MLP neurons of a small language model. Each row is named by its layer, matrix (gate and up: input weights; down: output weights) and neuron, and shows model dimensions 80-143. Each number is 50 + 12 x the weight over its row's rms, rounded and kept within 0 to 99. A neuron's up and down rows have the sign that makes its largest values positive.
After each neuron's rows, "fires on" lists the tokens most often at its 100 highest values on Wikipedia text that the model never trained on. A number after a token or word is its count.

L4.gate503:38 37 44 48 51 48 61 52 37 42 41 41 67 47 69 58 38 41 61 41 72 37 31 66 43 50 32 43 44 38 18 58 67 59 63 62 43 46 70 60 54 57 26 53 34 45 47 41 61 41 42 44 62 54 42 31 53 63 50 47 41 57 52 45
L4.up503:39 47 37 41 57 45 70 47 66 59 60 53 62 57 46 56 29 48 50 48 47 43 44 43 31 51 46 25 61 73 55 52 57 43 44 40 41 39 58 41 47 42 58 53 38 39 52 32 66 36 40 48 50 83 44 52 68 38 52 45 35 55 79 50
L4.down503:50 35 50 58 53 39 53 58 44 51 54 67 65 49 39 53 44 44 52 56 54 68 55 33 47 73 55 43 56 52 38 49 43 47 65 52 40 64 45 64 84 53 44 57 71 59 58 56 51 60 57 44 47 30 53 29 54 41 58 57 62 33 47 57
fires on: "re" 37, "er" 11, "s" 10, "ha" 8, "iv" 7, "a" 5

L3.gate425:53 46 56 46 44 66 52 35 18 61 46 33 49 51 41 38 35 37 45 57 56 47 60 65 45 40 52 74 59 72 59 63 53 55 59 25 49 60 48 43 05 57 44 65 47 28 43 42 44 52 41 47 42 64 46 57 57 34 37 51 51 68 51 52
L3.up425:71 36 52 57 42 60 58 56 60 49 64 60 50 53 38 19 53 63 51 28 46 51 42 57 51 57 61 63 55 37 65 52 66 46 42 44 47 51 38 38 59 60 46 59 53 56 20 69 78 55 61 47 57 52 63 53 58 50 53 57 53 57 35 57
L3.down425:49 39 42 47 35 42 27 37 41 59 45 35 54 47 70 39 44 57 63 41 49 25 57 32 69 45 45 54 40 47 38 54 33 45 48 32 60 50 69 31 38 54 46 52 23 48 49 62 37 56 34 63 42 38 51 33 55 38 36 55 50 36 53 59
fires on: "er" 14, "ri" 11, "ur" 11, "or" 10, "ion" 8, "ical" 8

L4.gate204:52 73 44 57 40 50 62 42 52 49 54 34 57 59 71 46 66 56 48 68 51 64 32 40 40 39 34 51 35 62 33 68 71 56 52 49 49 58 54 53 67 36 56 49 40 53 39 17 54 40 70 42 37 61 54 41 52 45 33 68 74 53 31 56
L4.up204:23 58 56 50 36 40 35 45 59 62 48 80 44 62 62 66 53 50 30 67 65 52 46 65 43 53 42 27 46 45 47 42 49 64 52 52 41 36 52 44 66 63 59 49 30 47 46 52 30 68 35 46 56 50 28 37 55 54 52 51 58 33 85 74
L4.down204:55 26 26 40 57 62 52 60 36 38 48 43 58 55 27 53 44 56 66 17 44 71 40 49 69 40 53 41 52 58 41 25 51 36 70 41 43 59 41 38 46 45 54 61 49 37 60 52 51 33 35 54 45 53 64 57 34 65 60 49 47 46 35 31
fires on: "in" 44, "t" 30

L2.gate248:51 44 63 57 57 49 42 42 69 42 42 62 30 46 42 56 59 48 41 46 58 45 49 58 51 50 46 50 43 53 33 53 46 50 58 64 45 55 68 33 64 53 36 35 68 63 85 72 41 56 44 41 76 58 54 55 60 27 29 54 32 38 68 51
L2.up248:58 46 49 60 40 61 46 59 52 48 37 78 58 47 41 50 68 41 38 48 41 43 40 59 57 45 54 42 54 53 42 55 41 45 62 40 53 51 58 70 55 38 57 25 66 53 51 33 45 31 51 62 37 62 71 50 31 55 36 40 49 68 28 59
L2.down248:35 46 38 53 61 49 65 68 54 62 67 26 50 55 51 61 55 45 33 60 33 49 47 65 37 60 66 51 44 48 59 66 61 50 47 45 36 61 65 62 42 59 46 67 50 50 46 67 24 56 29 51 66 61 47 39 51 25 44 57 40 40 81 54
fires on: "b" 21, "ctor" 17, "ry" 11, "hi" 6, "ib" 4, "rm" 4

L3.gate53:66 51 48 60 62 58 42 32 59 64 62 59 59 71 69 53 48 32 44 45 49 48 57 82 54 47 58 53 49 61 74 55 44 62 51 39 43 64 54 49 46 25 61 54 40 42 74 62 37 41 64 49 56 50 50 28 60 42 36 49 45 70 43 31
L3.up53:60 49 52 39 35 51 61 64 55 53 56 47 52 55 65 56 32 55 40 41 73 53 51 65 48 29 31 58 72 49 54 55 25 67 59 50 62 51 20 36 67 48 43 54 53 50 55 33 64 47 59 56 61 37 34 53 65 45 49 40 55 59 49 49
L3.down53:43 52 41 42 57 34 41 39 28 53 44 35 62 38 49 57 60 54 74 30 33 44 30 33 50 55 50 54 58 53 40 37 64 46 36 40 49 41 42 55 39 66 38 24 45 50 21 69 39 49 37 36 39 53 42 55 37 48 58 52 41 36 34 62
fires on: "ner" 25, "ver" 11, "ning" 9, "n" 8, "s" 8, "en" 4

L2.gate335:39 67 44 59 44 46 51 57 47 76 46 41 47 47 29 55 51 74 67 37 57 30 48 30 59 60 52 51 45 72 46 52 39 48 32 52 55 58 34 18 55 54 31 45 52 45 65 40 60 50 44 73 38 62 58 38 44 27 44 50 41 55 59 59
L2.up335:54 15 55 50 59 45 54 58 51 49 51 67 53 42 61 59 57 61 65 49 52 35 44 35 45 50 44 48 50 57 64 37 67 56 41 56 45 54 67 60 79 51 57 66 63 62 64 36 78 38 59 41 51 53 49 33 09 47 52 38 35 60 29 51
L2.down335:59 54 46 63 44 33 55 47 51 38 46 53 32 32 59 44 45 30 49 61 34 44 47 65 63 58 62 49 46 39 45 46 42 51 51 68 66 51 37 58 43 50 43 33 48 32 39 41 58 36 37 28 62 25 45 56 77 55 50 62 32 26 76 56
fires on: "s" 41, "ted" 23, "ttle" 8, "History" 7, "m" 5

L4.gate343:56 47 42 33 63 64 48 20 20 54 52 56 62 61 64 53 48 46 61 57 29 45 65 40 52 50 71 47 45 64 77 44 53 53 60 33 57 32 62 66 50 36 52 58 75 38 44 74 51 38 61 36 51 64 29 40 56 43 52 52 68 48 47 54
L4.up343:61 33 54 53 39 50 52 68 55 46 33 64 31 28 58 39 37 40 47 72 43 51 38 62 63 50 55 53 35 74 56 44 58 35 50 34 54 50 44 55 64 57 52 45 51 29 63 44 52 58 71 51 54 69 44 52 66 49 49 56 59 57 62 32
L4.down343:52 53 51 46 47 73 39 60 58 47 57 50 53 39 27 44 65 46 57 36 46 50 49 49 37 45 56 70 49 32 35 60 47 49 52 52 62 45 36 48 47 60 64 51 52 78 29 63 30 24 45 43 55 33 49 57 47 49 58 56 37 28 26 48
fires on: "ting" 24, "n" 21, "al" 13, "ning" 9, "ical" 5

L4.gate83:59 27 40 43 30 54 41 55 35 58 55 63 52 79 48 59 40 26 46 70 49 40 39 69 23 20 36 49 65 51 68 55 59 46 68 51 44 47 30 46 59 65 69 61 42 45 34 54 52 62 43 58 51 49 27 44 52 67 46 68 60 63 54 66
L4.up83:37 60 44 40 46 70 60 42 55 68 49 58 44 57 46 23 36 56 63 41 60 42 45 53 36 24 59 41 45 76 62 49 71 32 59 33 50 48 61 63 63 58 60 40 51 43 48 54 53 50 63 59 40 52 72 45 62 59 50 30 24 66 62 56
L4.down83:61 42 66 65 33 40 46 51 51 40 50 34 58 67 58 83 48 71 74 52 44 44 56 53 51 83 41 71 44 53 62 31 47 44 49 62 46 59 53 47 51 42 58 64 55 34 56 62 63 59 23 38 48 62 39 52 32 46 69 59 62 49 38 46
fires on: "ro" 63, "er" 12, "s" 5, "ar" 4, "r" 4, "ad" 4

L2.gate463:44 34 38 33 63 49 51 54 30 53 44 43 56 26 41 50 58 63 45 47 45 35 50 59 50 55 55 59 74 61 54 82 48 43 56 40 53 53 56 42 52 61 54 34 59 45 49 63 34 43 59 75 38 55 35 39 55 37 20 43 29 67 51 51
L2.up463:32 35 49 64 41 67 61 68 48 54 49 33 53 45 46 40 41 42 62 62 41 29 60 62 39 25 47 55 51 50 45 54 40 50 47 46 57 49 41 57 56 51 46 52 52 55 60 58 70 30 80 41 43 53 55 49 67 59 61 40 41 61 58 46
L2.down463:59 45 52 46 78 51 32 46 50 51 59 54 55 47 49 64 55 50 43 38 56 55 35 51 65 29 46 38 49 64 53 39 54 62 26 38 44 28 70 40 47 55 48 47 69 59 48 41 56 64 22 49 75 67 77 75 48 48 50 67 71 48 39 52
fires on: "el" 32, "a" 24, "co" 10, "z" 5

L2.gate98:61 59 52 32 63 56 58 27 32 46 69 61 51 49 48 62 39 34 52 55 47 57 45 42 45 63 43 42 22 13 55 68 42 64 32 55 24 45 57 41 63 42 83 45 45 72 70 54 42 61 38 51 55 59 53 67 35 68 44 42 42 52 33 53
L2.up98:56 49 37 44 67 48 65 59 70 47 59 34 39 42 44 48 27 35 45 55 36 46 36 29 61 74 59 27 63 48 29 51 44 42 37 48 52 62 52 44 38 52 42 52 61 51 65 30 59 51 63 54 40 40 43 68 60 34 64 44 41 67 46 47
L2.down98:48 60 28 35 47 69 39 79 21 38 55 56 71 51 43 60 48 52 47 25 61 57 55 60 57 51 50 45 39 43 60 12 54 54 69 48 52 43 67 45 43 45 51 62 69 66 47 49 75 36 55 53 68 49 72 43 60 49 60 45 58 45 58 58
fires on: "y" 29, "st" 13, "u" 10, "at" 9, "us" 7, "ed" 6

L2.gate420:43 50 48 61 46 57 64 62 42 53 50 51 35 63 49 67 27 28 64 53 57 40 46 67 56 66 38 52 55 59 65 57 76 61 55 43 45 38 48 45 50 42 59 58 28 43 59 54 27 50 48 42 29 38 50 37 31 77 39 41 57 57 41 42
L2.up420:47 40 59 38 68 52 45 59 36 54 39 27 50 48 58 41 65 70 31 46 38 48 37 39 69 48 59 55 46 41 30 29 40 58 48 67 56 55 47 66 68 67 38 67 43 53 49 52 53 53 27 44 75 73 56 56 72 34 67 64 38 41 31 42
L2.down420:56 45 58 64 48 28 47 59 57 34 31 70 67 56 66 61 41 44 85 37 42 59 75 50 49 56 28 31 49 69 53 70 54 21 36 59 47 71 61 48 54 57 56 37 46 40 53 48 45 43 54 53 30 39 57 55 47 57 52 33 58 53 51 56
fires on: "or" 24, "able" 19, "lo" 13, "ed" 9, "op" 7, "k" 5

L4.gate18:49 35 20 62 27 38 66 44 33 63 50 51 58 48 40 45 62 50 37 57 56 33 48 69 36 41 50 54 62 61 48 58 33 41 31 40 54 62 53 26 40 52 36 38 66 55 63 34 60 38 61 50 65 16 39 41 49 51 41 56 35 41 59 61
L4.up18:36 73 59 69 49 47 44 45 55 53 56 42 37 58 71 51 47 51 48 43 50 40 34 38 40 52 45 28 39 26 46 40 63 75 46 50 46 33 50 46 52 49 60 64 22 41 31 37 22 57 41 39 38 50 50 42 69 55 38 72 51 41 43 82
L4.down18:64 30 48 45 50 55 62 56 45 48 47 53 60 67 37 44 52 68 57 41 49 52 39 59 57 47 54 67 66 52 63 17 40 39 39 55 52 49 49 36 64 50 42 40 68 59 59 59 56 35 49 65 55 55 53 54 42 40 56 22 53 64 41 37
fires on: "ve" 40, "le" 27, "t" 5

L2.gate477:62 45 68 49 47 37 59 68 59 38 71 56 32 49 47 43 46 72 49 61 57 54 54 56 63 47 41 42 39 58 37 54 53 49 35 31 44 51 42 44 63 57 60 37 43 80 62 43 62 60 43 52 43 37 45 47 47 52 56 57 62 32 39 44
L2.up477:48 53 55 51 53 52 57 35 49 44 57 46 54 55 26 57 29 38 54 55 48 55 40 44 73 62 54 42 60 41 42 52 44 74 50 39 48 63 29 52 47 63 32 26 48 22 48 46 47 50 37 32 47 45 30 55 43 49 54 44 59 41 53 61
L2.down477:38 35 45 64 49 60 42 52 55 55 54 70 59 54 42 28 63 41 60 64 48 24 73 50 46 57 43 52 50 32 75 63 65 50 52 50 53 41 78 73 49 32 55 55 37 40 38 49 44 38 65 63 70 47 58 49 54 64 47 37 60 56 43 43
fires on: "ary" 18, "ed" 17, "us" 13, "ous" 6, "ship" 6, "ter" 6

L3.gate219:57 36 44 57 49 68 60 27 62 36 36 46 47 34 48 53 46 36 45 36 19 42 45 72 40 54 34 46 76 46 43 62 49 61 57 45 38 39 53 31 55 43 67 40 49 76 51 52 42 43 46 51 66 56 42 38 64 46 68 41 37 51 43 51
L3.up219:49 41 45 57 39 45 52 30 63 45 32 41 39 45 40 53 57 51 42 43 45 53 31 42 44 12 41 39 52 45 46 47 20 58 68 24 47 70 48 36 52 87 63 56 43 41 51 49 56 60 40 64 43 61 58 34 54 58 61 42 81 74 47 61
L3.down219:54 43 62 52 50 43 50 44 48 40 41 45 53 63 65 46 43 43 31 61 41 27 53 22 47 55 62 54 31 52 55 49 48 61 26 44 36 36 49 45 55 49 37 69 36 56 74 63 55 53 57 52 78 36 41 55 51 47 38 76 34 29 50 41
fires on: "id" 31, "us" 16, "la" 16, "ous" 7, "ce" 6

L3.gate506:25 47 44 51 45 45 56 62 53 47 50 59 63 76 35 64 54 57 44 44 18 43 53 52 46 55 64 50 41 32 40 46 43 49 47 62 36 53 35 38 52 58 49 29 58 79 27 56 41 39 59 61 73 49 65 42 57 54 53 46 23 52 50 28
L3.up506:59 59 57 45 17 47 71 69 53 58 51 37 45 78 40 63 36 43 39 59 42 73 57 37 48 43 49 70 57 54 48 59 43 64 49 38 46 49 54 57 30 38 59 35 48 46 54 41 44 46 61 62 54 68 58 53 65 48 50 50 57 42 56 28
L3.down506:57 38 45 71 69 33 50 41 46 51 46 51 52 23 52 60 50 47 55 39 70 74 59 69 62 62 43 32 46 81 43 38 44 53 39 50 52 46 59 42 45 67 46 58 39 51 44 54 51 60 48 54 36 55 30 58 31 46 67 31 44 44 35 45
fires on: "ing" 50, "ed" 15, "tic" 8, "ate" 8, "ating" 6, " " 4